From a checkpoint of a small transformer trained on Wikipedia.
Size: 14 layers, width 384, 4 heads of 96 (1 for keys and values), vocabulary 4096.
Architecture: LayerNorm before each block, no biases in attention or MLP, tied embeddings.
Training: a variant of Muon for these matrices, 464M tokens.
MLP neurons of a small language model. Each row is named by its layer, matrix (up: input weights) and neuron, and shows model dimensions 16-111. Each number is 50 + 15 x the weight over its row's rms, rounded and kept within 0 to 99.
After each neuron's rows, "fires on" lists the tokens most often at its 100 highest values on Wikipedia text that the model never trained on. A number after a token or word is its count.

L4.up167:89 85 26 56 47 72 40 67 30 52 37 53 44 37 46 62 57 50 82 76 48 55 55 36 54 49 45 42 54 63 53 34 60 47 62 38 39 48 51 54 66 42 57 41 64 28 71 51 29 20 53 55 61 34 51 66 59 62 41 56 58 41 49 24 28 52 53 48 63 24 81 70 51 60 53 27 27 88 60 44 30 59 60 46 38 51 33 43 65 39 60 53 34 28 62 48
fires on: "'" 21, "c" 20, " |" 8, "’" 5, "ib" 5

L4.up516:56 62 74 58 42 48 81 37 25 53 19 52 48 59 50 68 55 49 45 53 56 58 50 50 75 65 35 39 58 71 57 51 81 50 29 34 52 46 18 54 39 38 53 41 57 58 79 67 63 51 57 48 38 27 59 50 23 62 38 45 50 52 79 18 59 62 24 33 68 55 38 48 45 57 43 28 58 35 75 45 34 39 42 59 43 36 73 64 63 30 44 50 56 34 40 38
fires on: " of" 26, " \"" 18, "0" 11, "-" 5, "i" 5, " that" 5

L9.up444:23 61 38 58 54 35 60 68 58 38 40 53 45 49 54 64 36 62 37 51 42 34 29 63 72 63 59 54 65 42 56 61 42 53 56 58 65 51 37 39 53 17 29 23 58 54 41 59 49 30 45 23 44 62 43 28 26 34 40 34 56 68 58 53 49 23 82 42 84 61 45 39 26 61 72 32 23 52 48 46 59 67 42 67 65 55 54 43 61 50 38 73 74 79 44 91
fires on: " of" 32, " |\n" 10, ")\n" 7, " and" 5, "." 4

L9.up306:54 77 40 62 25 50 39 57 50 53 47 35 67 51 40 62 38 41 51 57 56 45 61 42 32 43 54 49 60 30 45 65 52 45 63 44 60 48 37 26 46 42 58 43 54 39 45 51 45 52 28 56 38 51 51 63 32 42 27 53 47 41 62 51 49 82 67 52 65 18 50 30 54 65 45 66 55 35 40 65 72 38 37 52 51 49 59 23 60 42 49 54 49 40 62 64
fires on: " (" 43, " " 12, " \"" 8, "2" 4

L10.up701:22 90 33 63 39 77 47 65 40 67 57 37 56 55 69 51 40 47 58 44 46 30 43 67 37 59 20 35 47 41 32 53 39 54 50 28 60 43 39 50 20 50 33 71 44 35 60 40 51 38 51 43 37 41 65 19 61 60 58 43 56 39 72 50 30 52 43 52 56 68 34 26 34 61 28 56 42 36 59 44 54 63 45 24 53 58 81 73 65 82 72 66 77 74 34 53
fires on: " C" 17, "C" 15, "9" 13, "T" 10, " " 9, " c" 6

L9.up1124:53 51 66 51 34 73 30 50 73 54 52 49 65 28 61 48 49 35 65 57 55 45 45 68 54 61 37 55 45 65 72 33 42 38 42 44 56 22 18 39 36 50 40 45 56 55 66 48 43 19 57 58 33 73 36 28 60 41 30 42 56 36 32 63 52 61 74 33 60 31 53 44 43 30 54 79 46 67 49 59 49 34 23 45 58 43 63 66 74 48 64 29 80 49 52 53
fires on: "0" 31, "9" 18, "1" 18, "3" 12, "8" 9, "6" 4

L9.up1533:51 47 66 64 34 61 42 52 57 57 18 46 45 42 37 44 48 43 62 63 34 65 47 24 49 27 49 31 42 37 32 62 65 47 39 36 78 35 36 27 41 48 36 20 70 53 55 48 43 21 40 23 48 48 72 52 30 58 45 38 42 31 47 33 25 44 34 60 64 18 55 63 65 32 58 34 40 50 53 59 64 22 65 68 51 13 44 38 40 51 37 45 55 56 52 59
fires on: " " 29, " his" 9, " c" 9, " (" 9, "," 8, "ter" 4

L9.up668:46 49 53 56 53 74 23 64 44 62 72 39 32 26 61 59 66 39 82 39 43 35 45 63 59 55 66 49 39 49 53 79 45 64 43 54 41 52 48 21 54 36 41 59 54 76 70 48 34 75 72 61 49 56 74 53 50 48 66 73 48 36 48 50 63 50 54 52 58 63 54 55 62 39 54 56 55 33 56 54 44 48 53 62 05 42 42 22 94 52 52 54 44 50 34 40
fires on: " the" 23, "2" 17, " –" 9, " same" 5, " " 4

L4.up394:43 65 46 70 56 44 61 66 54 34 71 48 56 38 51 24 56 41 29 49 33 56 65 37 56 49 67 61 55 32 43 58 57 44 47 62 66 51 00 40 41 34 51 26 55 57 76 32 58 54 45 55 51 69 56 24 53 52 56 52 58 42 56 30 74 37 58 44 47 33 39 32 61 80 58 20 40 44 44 42 79 23 38 46 53 09 38 37 56 43 53 42 58 83 66 46
fires on: " to" 17, "ing" 12, " not" 8, "al" 8, " \"" 5

L4.up793:57 38 59 49 32 79 56 58 46 51 64 64 43 73 47 99 58 44 56 47 61 56 49 21 58 54 65 45 76 10 51 42 56 39 39 29 78 32 58 41 35 39 70 36 49 25 51 63 47 42 55 41 60 55 49 45 74 31 23 67 28 45 52 48 49 71 77 28 57 46 59 24 27 50 49 54 40 55 37 29 17 73 49 49 70 60 52 51 25 59 56 41 45 62 41 50
fires on: " for" 26, " of" 20, " at" 14, " to" 7, " |" 7, " from" 6

L10.up1438:54 41 23 53 32 46 63 39 32 38 61 39 79 52 53 64 32 46 47 27 65 58 48 38 39 49 64 49 46 00 40 51 49 31 75 32 63 33 13 52 70 60 23 25 41 73 61 36 34 45 66 55 60 71 24 58 41 77 27 50 55 52 34 52 49 60 66 25 61 57 28 38 37 35 48 63 55 26 40 60 59 41 18 55 56 54 66 52 34 62 47 46 48 61 38 45
fires on: " |\n" 22, " h" 19, "." 16, "," 13, " to" 9, ":" 6

L9.up445:54 46 74 70 63 89 45 44 67 56 47 40 54 41 57 38 55 59 50 75 74 62 50 79 25 47 44 45 55 54 26 34 17 34 33 53 55 43 32 37 46 46 57 54 54 53 71 63 39 39 69 47 40 75 50 74 44 76 68 41 51 37 61 62 67 53 42 92 42 58 50 56 49 55 62 59 71 44 57 75 46 63 39 19 39 35 50 17 42 72 62 29 44 49 57 48
fires on: "9" 38, "0" 14, "8" 12, "5" 9

L10.up1208:52 47 38 49 38 48 38 52 56 65 67 57 50 40 43 49 49 50 66 26 65 51 48 67 49 48 66 51 47 52 37 59 36 61 50 54 44 71 35 40 62 47 62 52 53 61 59 32 47 42 51 73 16 64 56 48 61 66 68 67 77 80 47 50 33 67 39 12 55 66 47 34 30 43 36 43 48 64 71 63 57 28 19 43 34 66 63 60 76 46 53 41 50 77 39 45
fires on: "2" 94, " C" 5

L10.up241:46 50 57 57 46 77 59 51 66 67 44 61 35 68 45 52 41 25 63 29 67 61 52 62 62 55 66 54 79 55 47 60 41 65 68 37 52 20 29 19 43 59 45 44 42 28 80 72 53 73 33 29 60 75 44 41 62 42 55 58 33 62 39 49 83 48 52 41 66 51 34 46 55 60 32 58 57 60 67 61 38 70 42 42 70 26 92 37 45 45 61 28 59 65 46 40
fires on: " during" 16, " while" 9, " to" 9, " for" 7, " although" 6, " within" 5

L7.up1165:63 45 44 42 68 41 62 51 17 54 67 47 67 40 37 80 62 50 51 55 42 48 45 56 59 49 67 44 56 46 43 45 36 35 58 40 63 44 32 67 51 45 55 45 41 49 47 44 45 79 52 26 47 60 15 50 48 44 61 33 83 64 70 58 51 58 87 68 77 49 46 55 64 22 58 40 55 62 51 50 23 45 43 45 55 65 70 32 74 68 50 47 47 74 76 60
fires on: " and" 20, " " 18, "0" 12, "2" 11, "-" 7, "at" 6

L4.up149:29 45 30 54 62 52 46 54 41 61 47 30 71 56 89 49 24 28 54 46 39 52 67 78 19 37 44 35 44 47 28 65 50 63 33 43 42 49 75 40 84 35 76 44 41 47 65 60 21 35 35 50 84 45 48 12 50 70 45 43 59 34 69 77 69 48 44 59 68 42 81 54 52 43 42 39 46 51 48 73 65 51 65 80 32 83 64 31 46 45 36 66 37 61 38 59
fires on: "a" 15, "in" 12, "as" 10, "ina" 8, " two" 6, "or" 5

L9.up1246:59 21 40 41 45 99 53 43 38 47 52 46 67 27 35 68 47 53 42 80 75 49 18 58 63 56 47 39 80 30 30 39 57 46 58 72 53 52 31 29 24 34 14 54 50 36 64 52 62 23 27 68 57 53 45 39 34 43 59 66 67 37 70 57 38 56 49 34 33 27 32 75 64 34 59 53 60 42 31 54 61 60 47 56 47 72 35 54 71 68 66 59 69 26 46 35
fires on: "." 50, "," 13, "1" 4, "8" 4

L9.up1171:24 38 27 25 53 60 50 34 38 55 42 23 63 50 32 64 59 42 41 54 55 51 65 60 40 42 34 17 66 60 54 29 55 57 32 32 65 39 52 69 68 43 44 44 17 68 56 54 37 50 42 32 38 62 46 38 33 80 51 41 60 65 57 80 32 41 69 27 45 65 24 33 40 55 38 52 27 34 67 58 40 60 40 65 34 43 79 59 36 48 70 21 87 46 63 23
fires on: " in" 22, " " 20, "," 12, "." 9, " since" 7, " November" 7

L9.up1408:49 45 34 66 40 51 42 60 29 34 28 72 45 57 46 56 52 52 41 06 63 54 18 96 51 39 58 43 68 44 57 44 47 61 53 48 27 45 34 46 57 09 49 34 34 50 50 54 40 50 79 64 32 75 59 51 52 62 60 39 51 55 40 57 69 46 40 53 60 56 38 38 40 52 60 37 75 48 66 53 56 54 71 11 35 20 61 49 35 29 53 58 52 52 41 57
fires on: " to" 18, " d" 11, "u" 10, "ul" 7, "ing" 5

L10.up637:91 53 56 55 61 40 77 40 62 62 51 59 44 24 47 50 41 53 80 67 23 49 31 51 70 58 65 28 50 50 41 67 52 60 54 36 83 45 42 51 53 75 43 82 63 60 40 47 46 60 47 29 61 62 51 65 52 69 64 43 46 53 41 37 62 68 20 15 67 29 50 50 36 57 67 37 42 44 51 15 63 48 65 32 64 51 61 29 42 58 67 68 24 46 59 69
fires on: " (" 46, "0" 8, " p" 8, "5" 5

L7.up628:57 70 55 72 60 57 65 52 56 70 52 52 75 40 65 82 47 51 51 65 67 29 59 65 29 51 49 45 40 43 73 25 42 32 49 49 42 55 58 76 31 24 64 44 66 56 47 40 54 52 51 47 44 62 47 33 63 53 47 68 60 70 87 39 47 76 81 43 50 55 29 12 42 31 27 59 34 54 37 40 34 18 44 37 59 56 56 21 66 62 38 70 61 64 52 38
fires on: " " 46, "1" 13, "3" 7, " the" 7

L10.up670:53 45 30 25 52 99 41 73 48 48 37 48 57 44 40 41 48 35 39 69 53 59 48 66 47 18 39 57 35 30 44 38 34 24 36 54 45 41 33 47 42 40 55 47 11 65 50 60 43 55 46 45 67 72 68 34 42 52 67 62 41 50 32 28 49 66 46 54 67 28 37 60 18 42 24 64 49 39 34 53 40 68 34 71 26 18 42 48 40 44 59 86 72 43 70 40
fires on: " and" 22, " their" 14, " of" 11, " his" 6

L7.up1493:37 53 22 41 36 50 27 42 68 47 54 65 77 75 42 61 15 65 36 47 46 21 40 41 33 38 44 43 45 57 52 64 65 39 37 60 50 59 34 70 40 50 50 46 39 26 62 79 32 47 64 47 84 61 33 40 54 76 24 29 59 14 90 58 58 58 56 53 40 44 28 66 31 36 42 56 51 70 68 79 56 30 72 33 34 87 64 38 62 37 57 69 65 65 52 51
fires on: "ran" 21, " for" 20, " from" 7, " by" 4, " (" 4

L7.up669:55 33 52 35 58 33 86 67 26 28 75 81 83 59 18 17 37 21 74 61 17 53 91 61 76 73 12 29 63 60 55 30 72 45 74 28 75 51 29 44 34 52 44 32 61 54 61 54 55 60 55 39 58 56 62 51 34 66 43 58 53 64 55 66 50 39 17 48 59 54 48 54 54 58 37 42 70 64 79 68 36 47 31 71 43 47 46 75 44 59 73 53 23 82 42 57
fires on: " the" 26, ":" 7, " of" 7, " than" 6, " f" 4

L4.up832:73 49 46 46 38 12 42 34 42 50 36 52 65 47 46 48 39 58 64 73 55 44 73 60 38 50 47 58 70 54 65 57 58 38 56 34 21 22 40 57 28 82 80 49 60 74 51 53 70 59 36 53 57 54 56 70 67 69 42 32 73 39 56 53 56 48 76 38 29 52 35 58 66 38 25 35 57 52 39 35 65 60 70 65 35 62 34 76 56 58 60 70 27 68 53 61
fires on: "-" 14, " of" 13, "a" 13, "z" 8, "en" 7, "ens" 6

L9.up61:51 44 62 73 46 60 58 53 31 58 32 66 65 49 55 20 38 27 69 57 27 41 42 41 81 55 29 34 50 41 73 35 63 20 29 42 41 63 48 54 53 33 49 18 62 26 44 72 45 65 72 57 60 29 64 29 30 25 52 63 51 32 41 57 54 46 22 65 48 42 67 49 47 77 46 49 46 39 50 38 57 48 62 54 79 47 43 41 93 41 39 62 44 60 51 25
fires on: " of" 18, " to" 17, "-" 9, ":" 7, "st" 6, " f" 5

L4.up532:45 48 47 43 33 50 59 38 75 55 79 66 33 46 87 26 37 37 39 62 40 30 71 70 71 55 72 43 59 42 66 19 55 24 63 64 56 24 51 59 21 41 53 56 40 31 47 46 61 63 52 39 47 76 37 51 27 64 46 78 64 49 54 51 31 59 78 54 36 51 40 56 35 76 47 46 46 49 34 32 61 36 51 41 51 48 61 38 47 38 82 42 41 76 75 53
fires on: "ing" 17, " to" 17, "ar" 8, "hen" 8, "ight" 5, " changed" 5

L9.up1530:63 10 30 39 68 62 79 69 48 57 49 44 48 30 51 42 30 45 73 61 77 73 49 60 54 38 36 46 63 59 31 41 69 57 36 51 93 29 19 36 56 45 57 44 73 60 66 34 27 34 32 88 53 24 57 28 46 43 49 71 39 45 71 47 67 40 46 40 48 44 46 50 30 78 66 70 33 33 46 33 78 48 28 44 39 27 53 57 56 48 52 61 47 38 42 52
fires on: "." 42, " and" 6, "," 6, "0" 4, " announced" 4

L4.up164:50 34 66 56 57 53 47 41 44 36 48 52 51 36 76 45 53 49 58 26 22 42 39 70 40 71 44 42 53 67 75 42 32 41 35 44 29 27 43 32 44 30 58 52 38 62 75 37 45 34 40 69 66 55 87 49 54 61 58 54 50 33 62 78 49 22 24 53 62 60 60 55 18 56 67 53 45 40 56 27 55 35 46 28 46 34 23 51 47 67 62 31 60 55 74 60
fires on: " to" 35, " for" 25, "for" 8, "rough" 6, "on" 4, "ing" 4

L10.up387:41 57 16 51 76 50 27 76 39 67 58 22 63 51 29 61 25 47 23 57 73 54 72 60 52 39 61 55 56 44 50 55 39 47 45 57 35 43 48 50 36 44 74 60 64 53 54 70 53 55 37 31 68 55 57 50 65 59 37 55 42 51 84 43 70 58 61 92 75 57 46 53 58 17 42 69 54 73 38 57 55 38 57 41 35 59 65 51 80 67 40 33 70 50 65 43
fires on: "2" 24, "1" 13, " " 12, "7" 8, "8" 7, "3" 5

L9.up1184:49 81 31 66 52 46 47 60 70 62 50 58 94 16 31 55 39 35 33 55 43 84 45 54 60 52 30 58 38 62 40 56 43 48 72 58 34 51 50 49 53 33 55 35 51 21 88 34 40 44 65 52 67 28 30 21 56 57 43 58 50 41 57 60 33 54 64 50 61 43 57 52 56 45 61 38 60 66 69 44 53 65 50 25 58 51 65 53 63 14 47 67 58 51 49 46
fires on: "," 18, ")," 12, "\"," 7, ";" 7, " |" 6, ")" 6

L9.up927:65 18 56 49 40 49 29 37 74 43 45 57 35 38 52 58 49 36 73 45 51 25 40 53 41 55 57 40 46 31 32 23 44 27 59 39 27 29 34 31 10 46 47 46 56 56 68 74 05 44 53 45 47 75 67 35 58 44 70 81 48 42 67 46 31 43 66 67 56 28 38 53 55 44 61 64 48 52 23 27 43 55 63 68 52 54 72 44 39 38 64 85 68 54 66 37
fires on: " and" 27, "'s" 8, " r" 5, " their" 4, " its" 4, " his" 4

L7.up1140:51 35 48 60 56 73 52 57 54 74 63 23 35 35 57 50 41 38 38 45 59 40 56 64 24 46 59 24 44 69 16 30 39 53 28 48 52 31 52 83 30 63 16 42 29 46 38 46 43 55 43 54 69 65 85 31 73 76 68 30 41 52 58 65 65 34 55 69 13 39 52 29 50 60 42 51 06 20 56 63 38 57 49 57 45 42 54 82 52 61 62 69 64 40 38 51
fires on: " " 53, "1" 5, "2" 4

L4.up614:30 31 58 49 40 27 45 42 29 55 53 42 60 49 41 30 33 32 55 30 19 47 49 62 79 77 48 47 45 61 52 57 43 65 64 63 34 44 27 61 65 48 34 50 36 64 25 15 58 53 37 46 47 45 48 30 43 65 51 61 34 48 90 71 31 48 55 59 54 24 80 64 68 54 83 48 57 70 37 45 63 47 32 45 54 54 38 22 46 68 74 49 42 31 38 61
fires on: " that" 29, " of" 9, " to" 5, "ing" 5, " \"" 4

L4.up1500:23 38 36 62 40 50 64 36 49 42 29 59 13 32 36 36 67 41 53 49 38 56 45 67 55 23 43 35 58 56 56 55 51 44 46 48 39 33 49 36 34 57 29 73 59 42 72 56 54 64 41 32 36 55 39 71 51 45 21 52 49 32 65 49 61 78 49 58 38 55 61 65 55 73 41 65 75 38 56 60 45 42 35 50 52 75 00 65 38 66 58 67 52 24 68 44
fires on: "ation" 35, "'s" 13, "erve" 4

L4.up1216:60 49 30 66 17 84 55 67 66 24 70 82 45 49 37 65 52 46 67 67 26 36 43 37 61 60 63 68 44 41 12 61 61 28 55 10 63 39 41 18 60 31 58 26 70 49 56 47 64 33 65 41 20 63 64 67 67 51 46 63 20 71 54 46 58 28 61 52 54 49 29 44 50 55 69 22 70 63 75 68 40 66 60 53 44 50 49 32 45 55 79 57 38 64 60 54
fires on: " |" 36, " of" 22, " votes" 8, "-" 7, " Democrat" 4

L4.up655:36 39 65 68 50 71 67 48 84 23 57 58 77 44 48 40 50 28 46 56 53 30 51 60 59 17 59 63 39 55 39 37 30 42 54 28 23 53 48 61 83 54 23 55 52 48 42 26 45 64 48 57 23 56 63 66 56 61 58 57 50 66 65 47 41 51 64 82 63 59 64 37 51 70 42 35 57 49 83 42 27 44 52 54 40 55 39 62 53 67 66 51 58 36 20 21
fires on: "er" 19, " player" 11, "edy" 6, "ur" 5, "aker" 5, "ime" 5

L7.up1476:48 75 66 55 17 52 23 59 33 57 58 38 65 48 42 60 35 24 51 40 28 49 52 40 70 42 66 47 60 55 74 45 27 48 45 80 41 40 49 26 53 62 52 25 53 41 62 42 40 61 65 54 26 80 66 59 12 62 38 51 40 53 41 39 80 38 56 52 74 81 34 21 51 30 64 69 37 43 30 58 47 23 41 46 44 51 69 51 69 40 43 58 74 62 57 72
fires on: " " 39, "1" 8, "board" 7, " in" 6, "0" 5

L9.up1235:52 62 85 66 59 34 51 81 37 75 78 64 38 59 58 58 67 51 34 51 38 46 50 47 43 33 75 50 55 52 66 62 24 51 35 68 38 65 24 39 05 37 73 69 50 50 53 79 65 11 57 35 23 35 38 66 58 55 65 55 56 50 31 58 40 61 45 48 82 56 53 74 37 25 34 51 52 68 43 88 71 64 59 53 34 33 64 54 44 50 64 51 63 63 57 13
fires on: " in" 45, "==" 10, "0" 5, "." 5

L4.up27:54 54 62 76 49 59 14 25 40 45 55 56 48 66 27 78 52 58 38 52 38 81 47 32 46 30 68 25 55 69 55 56 48 45 36 50 80 80 60 34 40 44 57 45 53 36 46 80 53 37 42 36 44 36 35 67 45 65 37 45 51 31 37 48 82 62 69 48 77 61 71 65 60 45 42 68 43 51 44 40 57 53 33 53 48 48 25 24 23 66 73 33 43 48 35 77
fires on: ":" 26, " in" 15, "ing" 11, " of" 6, "u" 4, " to" 4

L9.up1374:34 39 40 97 24 60 58 52 54 45 51 75 54 56 61 47 51 23 45 56 24 47 56 53 49 62 74 39 49 35 79 59 37 68 32 57 44 61 33 69 38 46 68 63 48 63 48 51 49 34 29 40 61 40 84 60 34 60 77 56 34 38 65 61 41 37 49 54 78 50 28 27 55 41 43 44 27 03 61 42 77 40 34 82 51 33 44 70 40 46 47 37 40 64 33 37
fires on: " to" 24, " with" 13, " and" 12, "ing" 10, " in" 10, " on" 5

L9.up885:60 37 55 50 55 55 44 51 28 34 39 47 56 65 27 73 37 41 27 51 58 53 43 67 24 50 25 52 68 91 62 36 46 34 45 57 77 68 73 47 45 49 47 53 65 41 57 70 58 21 74 17 35 28 40 48 45 59 42 42 59 57 72 40 28 53 53 53 63 32 26 74 41 33 34 61 53 16 71 84 62 65 70 42 54 41 55 59 54 68 56 57 51 45 50 65
fires on: "G" 24, " G" 13, " g" 8, " P" 8, " |" 8, "1" 5

L10.up341:45 44 47 54 53 33 61 48 50 49 42 31 53 52 45 32 52 68 46 36 36 51 61 51 60 48 46 18 57 17 67 29 55 45 53 56 52 27 44 35 41 50 46 44 60 49 45 61 26 20 68 23 39 31 37 57 15 49 44 57 54 34 52 68 73 43 64 61 52 46 74 41 37 27 55 84 64 41 72 49 62 65 34 38 27 41 46 64 54 71 43 63 56 50 67 28
fires on: "," 28, "5" 14, "0" 11, "2" 8, "4" 6, "." 5

L10.up1118:25 13 47 54 47 64 50 39 60 61 75 47 50 22 59 36 55 43 49 20 63 51 62 34 45 59 80 22 51 47 53 56 64 60 40 30 37 47 48 22 30 48 60 51 37 64 45 47 35 40 44 39 40 42 41 43 40 47 55 54 40 36 41 88 36 41 88 33 30 56 19 33 62 57 59 58 53 29 61 43 60 43 20 29 60 48 39 59 36 55 58 68 56 76 53 25
fires on: "." 55, "," 13, "5" 8, "0" 7, "9" 5, "7" 4

L4.up562:48 49 45 55 47 20 51 94 48 85 41 42 55 48 25 37 81 45 60 73 56 47 77 39 54 43 46 48 10 70 56 28 51 60 56 67 41 46 44 73 40 57 63 49 49 42 67 66 40 44 76 66 61 39 39 53 31 60 52 32 56 29 57 44 43 64 34 47 48 30 47 45 65 47 51 32 40 54 34 48 33 60 50 43 39 62 56 34 61 29 27 43 65 56 39 39
fires on: " |" 19, "c" 16, "ent" 11, "g" 4, ";" 4

L9.up1225:48 48 69 37 80 56 62 59 27 60 93 65 46 45 40 69 43 57 16 14 47 64 45 59 51 97 86 40 32 33 51 37 36 58 57 53 54 65 45 29 52 46 63 55 68 50 58 46 26 77 38 73 36 47 51 69 78 42 52 52 60 43 12 34 51 18 71 47 42 69 36 12 62 64 44 54 33 45 68 59 66 55 60 62 51 51 48 46 66 60 65 54 59 29 48 45
fires on: " is" 44, " has" 10, " are" 7, " Is" 5

L9.up394:77 51 48 52 39 71 00 47 45 35 56 29 59 60 34 69 34 52 50 54 61 77 37 52 41 28 48 27 42 77 45 27 52 61 15 41 48 58 62 55 42 68 59 38 66 48 64 63 45 35 45 55 40 50 50 47 48 48 50 53 43 60 45 72 29 42 43 45 46 44 42 54 52 42 57 38 61 43 55 41 62 68 59 33 46 50 45 34 40 64 38 53 76 59 46 59
fires on: " |" 20, "1" 16, " of" 8, " Bro" 6

L10.up404:33 52 37 35 68 61 60 55 42 40 72 71 93 74 34 41 49 27 29 74 61 44 58 70 65 42 59 00 59 45 48 46 32 56 41 44 42 58 54 79 45 57 39 49 27 46 74 52 35 61 50 35 43 38 58 55 48 79 50 43 61 67 37 29 49 43 27 62 51 56 42 53 56 70 39 57 53 44 39 33 66 75 56 76 52 61 52 67 27 54 79 54 46 59 63 55
fires on: " of" 28, " the" 11, "." 9, " with" 6, " n" 5

L9.up585:48 32 41 85 39 46 45 53 16 32 62 08 72 43 48 62 31 00 17 59 71 69 43 53 40 45 73 34 17 72 47 34 61 53 55 52 53 31 39 40 51 54 45 69 29 65 67 50 38 38 47 35 27 89 19 58 29 62 62 35 69 65 53 50 80 56 56 59 58 46 42 68 63 49 79 62 62 37 46 31 50 45 24 44 55 51 40 30 31 60 64 32 40 54 45 35
fires on: "0" 34, " m" 15, " be" 8, "es" 5, "9" 4

L7.up196:46 52 40 63 05 32 48 61 49 60 18 50 51 60 33 47 46 45 33 41 50 69 60 64 18 43 38 37 46 44 44 67 75 73 37 44 59 49 65 31 42 54 33 56 29 43 37 54 56 66 76 50 48 52 63 36 41 55 58 64 24 58 74 42 49 47 45 70 43 48 61 56 64 54 58 69 65 90 27 71 50 45 47 40 41 27 17 37 74 29 31 73 26 50 48 63
fires on: " |" 31, "ner" 6, "p" 5, " election" 5, " a" 5

L4.up217:43 73 53 28 59 86 52 69 88 37 38 53 46 51 49 56 37 48 74 54 37 41 23 60 55 37 40 52 64 50 50 50 68 58 48 42 69 41 68 28 57 40 61 57 45 53 51 26 46 32 46 45 69 71 74 39 50 21 63 28 42 36 48 41 49 55 42 40 57 36 41 35 39 52 41 48 48 58 55 43 42 42 66 61 60 26 24 63 34 46 48 43 58 50 42 39
fires on: " (" 19, " This" 17, "," 10, " of" 6, " spe" 6, "a" 4

L7.up798:57 47 72 24 23 34 67 44 40 57 57 50 66 44 38 46 19 65 56 41 32 77 64 81 05 44 20 48 46 54 51 55 50 59 36 37 45 29 58 51 49 62 65 54 44 65 74 57 49 68 56 41 53 63 32 21 46 48 42 64 70 44 43 48 58 40 62 67 73 50 49 58 60 51 56 54 34 77 57 66 71 54 70 62 59 40 63 54 47 52 42 72 52 69 21 41
fires on: "3" 50, "p" 8, "a" 4

L7.up1207:50 50 46 69 44 56 64 28 57 38 82 45 56 25 50 56 62 34 39 54 76 56 53 47 24 62 58 58 49 31 53 41 67 42 55 53 61 53 37 32 46 74 36 16 36 85 61 49 27 37 67 46 56 55 48 38 62 47 48 76 63 27 55 15 74 47 46 44 47 29 43 51 47 59 49 53 65 70 21 53 36 42 38 48 28 47 56 36 14 70 27 41 25 44 57 74
fires on: " to" 25, ";" 12, " would" 9, ":" 6, " not" 5

L4.up471:65 42 45 41 53 43 39 46 54 37 40 70 59 16 53 49 27 49 45 40 41 40 32 35 57 52 47 36 63 33 60 57 46 42 58 70 33 48 32 41 44 40 50 46 76 76 73 50 53 47 69 58 43 41 62 51 44 45 41 37 51 42 37 62 66 56 49 83 60 44 38 35 32 78 27 42 65 64 60 29 49 46 45 51 67 66 61 57 43 28 41 51 48 65 34 33
fires on: " that" 35, " of" 15, " |" 15, " which" 10, " to" 7, "-" 5

L9.up370:48 49 53 64 35 49 47 27 74 37 49 56 76 49 46 48 32 56 40 55 53 49 52 37 46 85 63 65 54 26 42 41 49 76 42 55 57 19 49 54 46 47 37 65 52 35 69 01 35 50 54 53 52 85 50 56 46 50 09 51 68 51 44 45 45 61 56 57 55 19 61 47 40 50 28 45 56 66 16 37 43 64 77 58 52 29 63 36 53 60 70 44 31 45 32 29
fires on: "1" 36, "–" 19, "9" 15, " " 7, " |" 5

L7.up1006:37 51 53 33 46 76 48 36 46 49 39 73 38 27 53 66 48 52 35 78 27 47 59 60 72 53 66 62 48 71 24 49 51 58 47 58 51 31 38 49 59 66 56 62 57 30 45 32 43 64 46 55 37 40 48 51 43 55 41 40 66 45 69 47 32 77 75 77 40 25 70 56 42 40 33 53 56 61 70 46 29 71 68 73 66 15 47 47 40 40 50 68 74 88 37 38
fires on: " |" 38, " (" 14, " " 5, " career" 4

L9.up573:54 58 42 57 58 28 51 39 40 59 33 54 67 33 55 77 54 43 44 24 54 57 48 56 51 69 60 65 63 53 43 43 76 44 65 77 77 53 52 64 50 59 47 63 74 47 40 60 57 66 33 47 37 34 31 53 43 69 30 53 68 44 63 41 33 28 70 35 70 26 64 35 53 30 70 30 43 36 55 52 28 31 31 60 68 43 35 41 37 39 45 67 54 80 76 60
fires on: "," 22, " and" 16, "." 7, " of" 6, "s" 5, "or" 5

L9.up1195:58 68 28 26 70 46 54 40 52 37 66 66 48 48 46 38 37 61 53 68 52 57 46 47 68 27 76 70 41 53 30 19 43 33 71 78 48 36 55 33 48 35 72 51 48 35 73 43 43 51 53 36 37 59 51 46 35 99 45 43 54 42 47 72 64 45 40 53 52 53 28 49 45 60 47 73 42 58 58 56 31 72 48 51 55 50 40 30 51 37 25 40 64 73 28 42
fires on: " |" 39, " Re" 13, " \"" 6, " –" 6, " (" 5, " at" 4

L4.up756:35 55 25 66 43 40 41 44 75 32 56 53 41 55 71 32 49 63 62 50 50 40 59 35 83 45 66 47 22 65 23 43 40 73 50 40 48 37 36 26 60 61 51 45 65 41 79 35 44 40 41 44 50 68 80 65 57 61 71 51 31 52 79 58 34 64 67 36 85 81 65 32 53 50 54 36 24 94 60 33 63 30 44 60 38 72 62 60 38 37 65 55 69 73 23 58
fires on: "," 27, "ration" 12, "ar" 7, "ime" 5, "f" 4, "ur" 4